python train.py --d_mlp=2560 --activation="silu" --attn_scale=0.125 --init_std_up=0.0213 --init_std_down=0.00389 --lr_mult_down=2.0 --grad_clip=0.5 --warmup_steps=200 --decay_fraction=0.411 --doc_mask=true --dataset="wikipedia_en"
MLP neurons of a small language model. Each row is named by its layer, matrix (down: output weights) and neuron, and shows model dimensions 16-143. Each number is 50 + 10 x the weight over its row's rms, rounded and kept within 0 to 99.
A block is one neuron, or neurons of one layer that tend to fire together. After each block is what it responds to, as a language model described it from the Wikipedia text at the highest values.

L7.down653:40 55 54 59 61 47 60 58 54 40 47 56 51 50 49 67 59 43 47 29 26 37 38 39 50 51 44 39 41 36 48 46 48 46 56 47 52 59 47 50 48 56 43 41 46 52 59 67 33 41 47 52 40 61 56 55 54 53 53 52 53 51 56 55 50 61 41 55 54 80 59 59 54 72 46 36 67 52 38 41 50 57 55 50 58 48 54 59 67 38 38 49 45 50 47 50 57 59 62 39 49 69 45 42 45 46 51 47 33 69 48 41 36 52 39 40 47 51 43 58 55 59 62 51 54 51 63 53
L7.down1109:42 48 44 44 43 45 52 55 61 54 62 65 59 53 76 50 40 58 39 74 62 66 45 53 54 32 53 54 61 52 30 51 63 47 41 59 66 31 54 44 67 52 42 53 55 27 55 57 46 73 30 53 41 54 52 49 64 40 34 43 57 34 43 56 59 54 49 57 45 53 45 42 67 48 52 44 54 60 61 61 63 59 63 36 50 56 52 55 40 51 68 37 61 57 42 63 56 55 60 29 65 63 49 52 75 57 55 51 42 65 38 33 46 47 48 44 56 70 26 68 56 52 55 42 44 73 55 34
L7.down1368:56 46 63 62 74 51 48 61 65 63 53 68 60 54 40 36 48 55 56 60 45 51 72 60 53 60 46 42 46 55 52 48 32 34 46 55 55 44 62 59 57 58 52 44 53 38 30 61 55 52 56 42 49 45 36 47 48 55 51 49 39 49 39 62 63 60 67 51 36 56 60 58 63 50 74 52 49 60 68 56 43 73 50 68 42 55 54 41 50 42 48 40 50 46 53 50 44 59 49 59 49 56 76 33 34 59 56 16 26 58 55 38 49 47 42 30 35 36 59 44 50 56 53 54 53 39 45 50
L7.down1607:38 45 59 47 46 59 56 52 32 41 51 44 62 47 45 59 29 57 56 49 48 56 62 64 62 53 52 58 43 47 49 41 33 56 68 73 51 53 71 45 50 49 47 58 64 58 37 54 52 52 41 48 42 43 64 42 47 42 38 51 79 35 76 58 71 58 40 50 56 58 54 50 55 42 39 48 29 50 56 52 50 49 38 36 28 60 55 55 46 61 49 55 52 44 31 45 54 32 43 55 36 40 31 27 29 53 65 38 57 48 42 63 54 51 44 35 60 53 25 55 65 52 49 40 62 37 54 43
L7.down1661:58 55 50 46 48 41 53 52 41 53 23 61 50 53 48 53 49 37 52 56 53 21 44 42 54 49 42 32 46 35 55 59 40 50 48 35 38 62 44 41 56 56 54 54 37 56 47 47 40 26 41 53 38 49 62 45 57 35 44 57 54 50 41 29 44 57 24 38 43 52 61 68 40 43 51 40 40 37 56 60 63 51 57 69 63 40 47 40 73 63 56 48 50 53 58 61 57 48 50 36 51 57 56 41 44 48 46 48 46 52 48 40 53 58 63 41 51 58 53 32 58 60 50 50 46 55 61 47
L7.down1690:29 53 44 55 62 34 61 57 32 49 55 34 57 38 49 60 52 58 58 50 41 35 48 40 35 39 54 55 39 55 44 68 50 48 55 43 36 50 47 61 61 42 55 51 60 58 50 36 36 61 56 61 51 59 63 68 58 51 34 52 49 50 47 41 65 57 47 59 43 60 65 37 38 52 54 51 53 70 45 27 59 56 57 64 60 59 36 24 58 51 58 44 39 47 44 55 37 47 39 55 54 40 53 55 50 50 54 65 39 49 44 62 57 52 31 53 55 61 37 50 49 41 54 47 29 47 53 67
L7.down2238:38 19 51 55 68 31 66 60 59 60 41 56 65 45 56 52 33 49 58 45 51 43 45 58 57 54 45 48 41 50 58 49 39 38 44 39 57 56 52 42 53 52 84 36 43 54 50 44 36 51 54 54 76 48 42 52 49 55 53 44 37 49 52 40 53 50 38 52 44 48 48 60 50 61 53 53 57 34 42 45 63 62 53 38 52 61 49 66 46 53 68 39 53 62 53 48 56 57 49 42 60 56 38 49 39 53 40 61 45 44 43 49 44 49 35 71 38 35 68 38 42 33 42 43 51 55 52 45
L7.down2296:58 31 42 60 47 39 38 62 32 45 51 42 67 55 66 50 59 40 45 45 26 46 48 45 56 52 52 47 51 48 56 56 42 49 50 52 44 59 64 43 38 43 59 63 29 33 51 36 62 43 54 41 58 48 37 60 62 56 64 30 34 40 33 44 59 40 42 36 52 42 39 59 66 50 58 48 42 50 44 48 45 51 48 32 42 75 57 57 46 39 46 46 48 54 49 51 45 54 46 48 37 44 58 24 41 44 42 63 59 50 56 49 45 52 40 48 40 55 47 38 56 42 41 43 66 26 58 71
Responds to: Sequence and pair continuation. Tokens joining items in a series or pair: table pipes between header columns (Jun | Jul), "and"/"to"/"or" linking paired terms, spaces before day numbers after months.

L4.down2457:52 49 58 50 66 52 63 41 47 55 49 33 55 44 32 50 28 54 36 41 59 46 21 47 42 45 42 48 56 70 62 73 34 64 29 52 58 47 67 50 48 65 48 62 58 52 47 46 43 53 41 61 45 55 41 35 51 36 57 60 47 37 64 43 63 32 42 58 46 63 51 49 43 50 47 51 52 44 51 61 50 49 45 48 54 54 47 45 55 44 40 50 64 44 61 59 47 33 62 86 52 67 40 54 38 35 47 41 52 45 47 67 39 47 50 47 31 56 59 56 46 44 55 45 44 38 41 38
Responds to: Acronym interior pieces. Middle or final capital-letter pieces of acronyms and codes, usually in parentheses or table cells, such as OS-ER-S, F-SA, and D-EN country codes; it also fires on table pipe separators.

L4.down1788:45 46 38 51 57 50 42 51 57 54 40 52 45 40 48 48 64 39 53 36 56 60 48 68 51 54 37 51 46 54 53 33 32 59 37 30 61 57 64 37 65 45 41 50 50 40 51 49 29 50 46 45 58 58 42 60 47 42 51 60 55 58 45 57 51 59 31 60 37 65 27 39 61 40 60 46 55 56 50 43 60 45 49 47 43 56 57 56 43 61 54 54 54 54 41 34 46 57 48 53 47 44 45 51 53 78 38 62 35 29 40 32 38 34 41 38 53 61 57 46 46 59 27 63 43 62 41 36
Responds to: Subject-then-verb position. Fires on the word right after a sentence's subject, usually a verb like was, is or were, plus subject nouns such as Brazil, Liverpool or Netherlands.

L3.down219:52 37 48 46 56 53 48 50 49 48 41 62 31 38 65 58 42 57 40 37 81 53 52 43 60 50 70 60 62 49 42 45 43 52 47 42 68 48 44 27 49 54 70 48 55 52 59 52 45 60 57 63 52 58 63 50 51 44 40 61 50 39 62 58 53 59 50 46 66 40 57 62 58 51 70 56 47 30 58 52 63 46 58 63 55 40 69 49 52 49 41 34 45 56 48 35 39 51 63 36 52 50 60 37 48 58 50 37 38 49 37 44 35 36 57 51 35 59 66 49 53 48 50 59 51 57 55 42
L3.down371:58 39 60 44 37 38 40 51 44 60 55 39 58 34 48 59 65 67 63 36 53 53 41 48 25 61 49 45 63 56 52 55 50 43 41 42 49 41 42 61 43 58 41 50 55 57 36 55 34 46 53 35 49 40 54 46 47 48 62 65 30 50 52 48 60 46 65 49 40 51 56 66 65 46 52 58 47 48 57 58 43 40 50 47 33 49 53 46 21 58 50 60 72 53 58 44 41 46 48 63 49 55 39 32 53 34 49 66 46 32 53 58 47 46 23 45 45 55 54 42 41 31 53 44 55 42 36 64
L3.down559:39 44 69 43 20 56 46 29 50 82 30 53 51 55 35 47 46 53 22 63 54 51 43 65 52 43 60 56 59 48 65 38 44 45 40 58 52 39 60 68 58 46 28 59 49 81 57 35 55 31 50 46 55 56 54 35 41 47 62 62 42 33 52 78 41 39 35 52 38 45 53 55 47 49 48 51 57 37 51 52 48 49 40 51 54 43 46 41 36 46 42 36 64 56 53 49 49 47 53 46 61 60 51 49 42 47 61 47 52 60 44 63 48 59 53 55 54 52 55 46 54 45 54 61 56 50 56 56
L3.down991:39 31 42 61 56 48 64 43 43 47 47 69 52 60 61 45 48 51 51 44 59 50 40 60 47 62 57 38 47 56 50 65 49 51 55 48 55 35 47 52 63 50 44 48 53 62 77 52 37 48 52 55 37 42 47 42 58 36 54 35 58 51 59 36 67 63 49 53 42 48 53 42 49 46 65 54 58 56 31 53 41 38 64 67 61 52 60 60 54 63 58 45 63 53 70 51 37 56 65 45 43 62 40 56 47 35 59 65 45 44 50 44 55 41 56 44 38 46 56 45 32 35 32 41 53 45 36 44
L3.down1637:62 39 44 45 59 47 47 29 63 63 59 56 48 66 35 40 45 61 41 56 49 47 55 74 64 49 43 46 77 52 60 53 57 55 58 47 45 45 51 61 57 52 42 48 78 38 61 35 58 32 40 42 43 51 35 37 55 39 58 39 51 39 39 49 43 68 48 54 51 50 66 51 49 52 63 41 39 57 32 48 48 53 50 43 64 25 45 55 59 61 51 49 56 61 42 59 49 47 44 51 42 69 32 62 59 46 61 51 46 58 38 58 58 60 52 62 54 51 54 31 42 48 61 45 46 62 35 58
L3.down2042:69 42 60 49 53 50 75 51 53 56 44 59 51 55 47 47 29 60 35 56 63 58 48 56 65 53 56 68 69 31 48 62 30 55 68 56 40 57 60 41 46 39 48 41 49 67 57 41 43 41 50 45 36 52 48 45 43 36 40 55 64 50 64 58 56 61 64 33 36 47 54 62 57 44 41 63 57 58 51 63 39 49 36 48 54 49 59 52 45 46 48 47 41 47 63 53 38 39 61 36 69 48 57 44 46 48 43 51 47 51 37 48 47 45 41 48 54 55 45 52 58 51 50 60 56 74 49 50
L3.down2076:60 67 68 52 30 50 60 40 34 53 61 55 62 48 37 57 67 55 46 60 71 72 35 68 52 29 45 61 47 52 47 60 49 46 57 54 57 40 59 55 46 70 42 61 58 67 48 45 38 36 44 63 60 45 21 61 46 72 62 41 54 37 61 57 49 46 38 51 27 53 43 50 56 35 54 52 46 34 44 39 49 44 57 49 40 42 69 49 60 47 59 55 68 65 55 58 54 49 48 37 54 46 57 54 42 58 52 55 62 35 46 46 52 70 42 55 54 47 48 46 55 43 46 51 48 36 24 39
L3.down2212:65 52 54 40 32 40 36 45 47 56 74 49 63 62 50 37 50 55 59 50 61 41 31 40 76 42 37 56 67 53 54 43 45 56 53 60 70 67 39 52 39 44 46 61 52 46 45 65 48 44 43 29 39 37 55 57 60 43 57 58 43 65 31 38 48 52 50 65 46 38 44 58 47 54 48 67 53 41 50 52 50 49 57 50 41 41 52 61 45 46 38 54 40 40 44 41 39 51 49 55 61 54 67 28 32 53 60 60 46 52 33 42 54 56 41 53 49 46 50 40 58 41 37 56 74 63 47 54
Responds to: Inside all-caps acronyms. Later capital-letter pieces inside all-caps acronyms or shouted words, often in parentheses or before a hyphen, e.g. IBGE, GOES, CIA, MAD.

L7.down648:49 40 52 39 60 63 54 49 47 33 62 49 53 35 57 50 41 36 46 49 43 69 46 62 57 44 46 54 60 53 63 70 56 70 45 54 41 47 64 56 67 55 52 61 60 68 36 29 33 52 57 57 47 59 40 28 47 67 48 58 47 42 59 52 40 47 53 38 40 54 54 53 54 40 53 50 56 53 57 50 51 62 46 63 55 55 26 40 62 43 48 39 70 52 37 63 40 49 41 39 44 53 40 46 56 48 52 59 42 43 58 64 42 43 31 55 52 55 32 58 50 62 53 45 52 46 42 70
L7.down711:51 34 37 72 67 61 39 48 50 53 31 65 42 60 42 39 39 55 46 40 45 67 38 61 57 55 44 51 50 60 52 72 63 58 51 67 62 69 35 55 28 52 48 49 46 54 68 57 33 50 58 56 54 55 56 59 52 62 36 37 55 37 50 51 45 58 42 49 44 35 44 64 44 46 57 55 41 37 56 42 49 48 55 40 28 48 62 42 46 47 47 20 32 71 34 44 57 35 49 46 43 49 62 49 40 51 37 47 39 53 63 51 61 46 40 67 42 45 39 55 60 62 51 56 39 45 59 44
L7.down1114:61 54 46 34 52 54 48 42 47 42 54 56 55 40 37 51 62 53 54 43 40 59 47 53 43 42 76 45 52 62 34 44 43 54 48 45 62 43 54 59 38 52 40 58 51 59 62 65 73 49 56 46 58 50 44 49 56 41 47 58 42 69 47 61 38 64 41 59 36 48 49 57 51 45 57 46 31 50 56 38 43 50 38 64 46 42 29 42 46 64 43 72 47 51 47 65 48 58 53 59 58 53 40 53 46 51 69 55 38 28 49 52 43 59 43 33 56 62 61 44 63 65 44 62 46 47 41 53
L7.down2175:39 48 39 64 49 40 58 43 42 52 51 55 52 36 64 34 61 42 32 60 40 46 62 54 62 37 51 69 60 40 44 59 44 47 47 45 57 38 55 53 43 56 56 61 47 61 47 58 52 53 51 41 57 54 51 58 44 63 58 59 52 49 64 50 41 53 49 54 37 66 44 52 61 44 39 74 43 49 52 60 62 56 41 44 40 46 58 58 48 46 53 40 38 43 31 53 59 40 18 44 51 55 35 31 56 62 69 52 35 44 41 74 52 60 63 62 36 36 44 68 56 42 48 52 23 72 58 48
L7.down2212:49 68 34 61 50 45 55 41 24 45 58 40 50 51 55 30 57 47 57 62 42 48 44 59 50 47 65 47 45 56 67 61 48 57 52 43 55 63 57 55 60 37 46 64 42 67 59 32 51 40 53 45 43 48 47 41 47 54 52 46 54 53 67 50 47 47 33 58 54 50 51 55 61 49 50 53 45 49 48 57 48 52 49 42 46 50 47 60 53 48 61 56 72 32 48 44 59 50 39 62 67 63 57 47 61 60 47 49 56 44 62 43 73 55 53 63 42 58 50 61 41 47 30 49 55 61 38 41
L7.down2230:46 46 48 42 50 35 60 52 50 39 48 36 43 33 75 38 45 39 46 46 40 51 41 49 50 35 57 67 47 59 70 50 38 71 55 57 44 41 69 49 62 51 68 43 54 56 31 54 24 55 40 72 58 62 41 41 33 46 38 60 55 61 49 36 45 64 50 45 58 68 61 52 52 40 55 49 60 66 48 56 44 49 46 45 48 36 30 43 44 58 54 49 50 45 60 40 39 28 45 50 52 59 41 65 41 35 50 60 25 52 52 60 52 15 49 54 59 58 58 47 50 63 44 40 39 39 49 51
L7.down2525:50 54 34 37 72 51 51 47 35 34 50 59 39 50 66 66 51 49 41 59 45 51 52 43 27 45 58 15 35 56 65 58 37 57 41 33 42 35 40 49 45 48 60 46 61 48 49 51 41 44 44 73 47 56 47 45 36 67 45 50 49 53 47 35 46 55 53 58 60 50 51 57 46 64 71 57 51 56 32 37 58 52 45 37 55 59 51 44 50 35 44 39 54 58 52 70 52 60 63 60 58 59 48 37 59 74 56 38 50 70 66 50 36 50 46 56 37 56 43 44 51 54 50 53 66 53 58 46
L7.down2542:40 54 48 47 66 43 57 33 46 51 65 45 49 47 46 50 34 50 74 45 49 55 37 61 54 47 58 63 64 39 62 52 51 53 24 44 63 56 50 52 56 53 42 38 54 54 33 71 40 48 46 43 49 52 40 38 45 56 40 37 50 65 40 65 36 42 44 46 37 25 48 54 52 60 57 51 58 73 55 49 60 39 66 33 49 66 56 51 63 61 44 52 57 43 52 48 63 46 59 43 42 64 47 45 70 39 47 42 43 43 48 44 51 62 68 49 51 60 39 58 53 52 62 39 17 48 51 46
Responds to: Mid-acronym capital letters. Capital letters inside all-caps acronyms and call signs, usually after the first letter, as in W-M, S-M-U, P-P-PA, BMT, WLRA, often in parentheses.

L4.down921:54 43 52 52 56 35 49 42 41 58 41 54 54 47 56 55 51 54 41 38 44 65 47 58 41 67 50 39 73 51 74 51 59 53 57 45 51 54 57 64 55 48 50 44 41 68 28 47 43 57 50 59 40 64 51 48 50 55 59 39 57 52 48 60 62 47 58 39 35 53 63 49 67 54 57 59 45 54 45 34 49 49 49 57 34 44 36 49 41 46 75 45 45 31 59 50 42 45 61 52 62 49 66 59 57 57 69 62 42 49 47 43 51 40 30 56 61 43 52 48 50 46 49 59 45 51 51 38
Responds to: Table header separators. Pipe and semicolon delimiters between column headings or list items in Wikipedia tables, especially late in a header row ("Notes | Ref."), plus occasional "from" after verbs like differed.

L3.down885:49 48 38 62 63 52 56 58 43 62 61 39 50 38 53 49 63 52 48 54 53 53 40 40 50 50 62 51 52 56 71 53 78 67 33 44 44 55 34 42 52 39 46 50 39 64 57 51 42 64 54 48 47 61 48 48 40 35 52 47 59 66 47 42 62 40 45 45 52 53 67 55 43 51 53 56 47 48 59 48 56 76 52 52 61 40 37 39 44 55 57 58 46 61 59 46 29 53 50 48 70 36 53 49 62 55 67 63 39 63 55 40 61 32 56 54 56 55 43 52 64 38 54 51 38 68 67 50
L3.down905:43 52 43 36 70 42 46 32 31 52 56 69 50 52 54 56 52 61 46 70 42 51 47 62 58 51 51 64 57 38 45 53 55 56 36 52 63 40 46 61 61 53 53 58 50 57 43 27 51 48 50 33 32 39 56 60 41 37 40 57 55 75 48 50 39 56 56 39 52 51 55 47 31 47 31 53 62 65 38 59 48 56 43 48 47 57 56 64 48 47 42 27 57 48 41 42 38 54 35 59 57 50 38 43 75 46 70 46 48 57 64 57 55 46 39 49 53 47 65 37 48 36 58 37 43 50 47 52
L3.down1231:54 32 43 42 53 56 62 44 48 53 52 41 52 46 33 49 58 53 62 42 51 41 52 58 54 43 55 53 43 47 43 62 55 44 60 59 44 50 25 53 72 64 59 45 58 51 45 43 49 48 55 38 46 45 66 42 34 58 61 56 53 58 56 45 45 67 58 62 57 44 51 33 40 33 46 56 68 48 60 44 58 51 74 59 36 59 70 66 16 67 60 55 50 47 32 57 49 56 59 40 60 50 48 57 36 44 49 54 42 45 49 48 39 50 53 64 58 76 34 51 39 54 48 41 49 44 43 53
L3.down1339:45 42 58 50 50 35 30 55 46 59 43 44 41 38 51 59 29 57 55 56 47 36 76 49 54 49 38 65 62 49 61 49 58 61 46 55 63 41 54 50 32 40 40 62 57 39 50 56 39 33 44 86 42 49 47 56 55 44 50 50 37 46 57 57 60 49 46 47 53 59 52 51 51 82 40 61 58 47 38 60 40 55 54 72 46 53 40 38 56 52 65 53 56 64 59 38 58 50 49 34 34 57 59 64 55 58 45 56 58 49 50 63 46 37 41 45 78 46 44 59 67 42 60 61 57 74 65 35
L3.down1786:52 50 49 53 47 49 59 56 57 35 57 60 60 42 54 59 29 39 44 62 54 54 60 44 52 44 35 73 49 30 48 63 39 58 55 44 42 45 49 61 52 55 50 38 54 47 52 42 43 48 57 51 54 55 62 55 54 46 37 57 64 45 47 49 48 58 51 52 56 61 41 43 59 76 42 71 55 44 40 52 51 50 63 39 43 55 57 61 61 44 59 47 34 34 44 56 55 53 68 55 35 51 42 59 41 61 31 51 39 61 37 47 49 62 45 32 53 57 47 44 50 64 45 38 36 48 54 46
L3.down1966:47 55 36 53 52 35 55 59 25 48 52 21 57 37 42 71 30 54 66 60 53 29 68 49 55 46 50 47 70 51 49 64 65 51 45 50 53 68 39 61 43 43 30 60 61 53 41 35 27 44 48 45 49 57 58 56 41 52 39 56 61 50 61 46 58 42 64 46 45 48 74 47 29 64 59 48 46 55 38 40 46 51 41 71 46 51 26 48 43 58 66 44 37 44 47 47 60 63 29 48 39 40 48 75 56 47 32 53 68 41 48 50 47 48 45 45 54 47 49 62 59 52 64 50 47 51 55 54
L3.down2149:58 37 53 58 59 65 56 39 66 67 41 45 49 53 37 59 42 52 54 40 62 51 54 45 49 60 52 70 47 51 62 60 56 61 53 42 38 48 45 53 65 43 51 54 64 62 58 59 47 65 74 69 68 54 56 40 51 31 46 54 50 51 51 61 54 55 42 70 56 51 43 62 62 58 48 67 62 61 60 40 40 59 56 49 40 69 67 46 44 52 60 36 47 44 55 42 33 59 62 45 71 72 60 33 50 44 61 58 39 45 54 55 54 55 52 38 29 45 41 40 57 42 30 29 54 53 49 54
L3.down2445:57 50 30 63 51 36 60 37 48 60 44 52 38 39 28 57 42 61 32 54 59 55 44 49 46 41 54 45 78 40 53 61 44 61 53 52 48 43 71 66 22 50 50 60 44 50 44 73 40 41 59 56 62 55 52 48 39 44 46 38 60 41 36 34 38 35 44 52 42 64 31 52 55 46 53 64 42 55 38 33 44 70 54 62 48 77 59 54 61 42 37 37 30 50 68 45 42 32 51 51 68 51 60 49 54 63 37 45 38 45 36 65 40 35 37 59 32 47 40 23 54 27 56 54 62 40 50 52
Responds to: Table header cells. Tokens inside the header row of Wikipedia tables, especially later column names and pipes, such as Ref, Peak, Role, L, Player.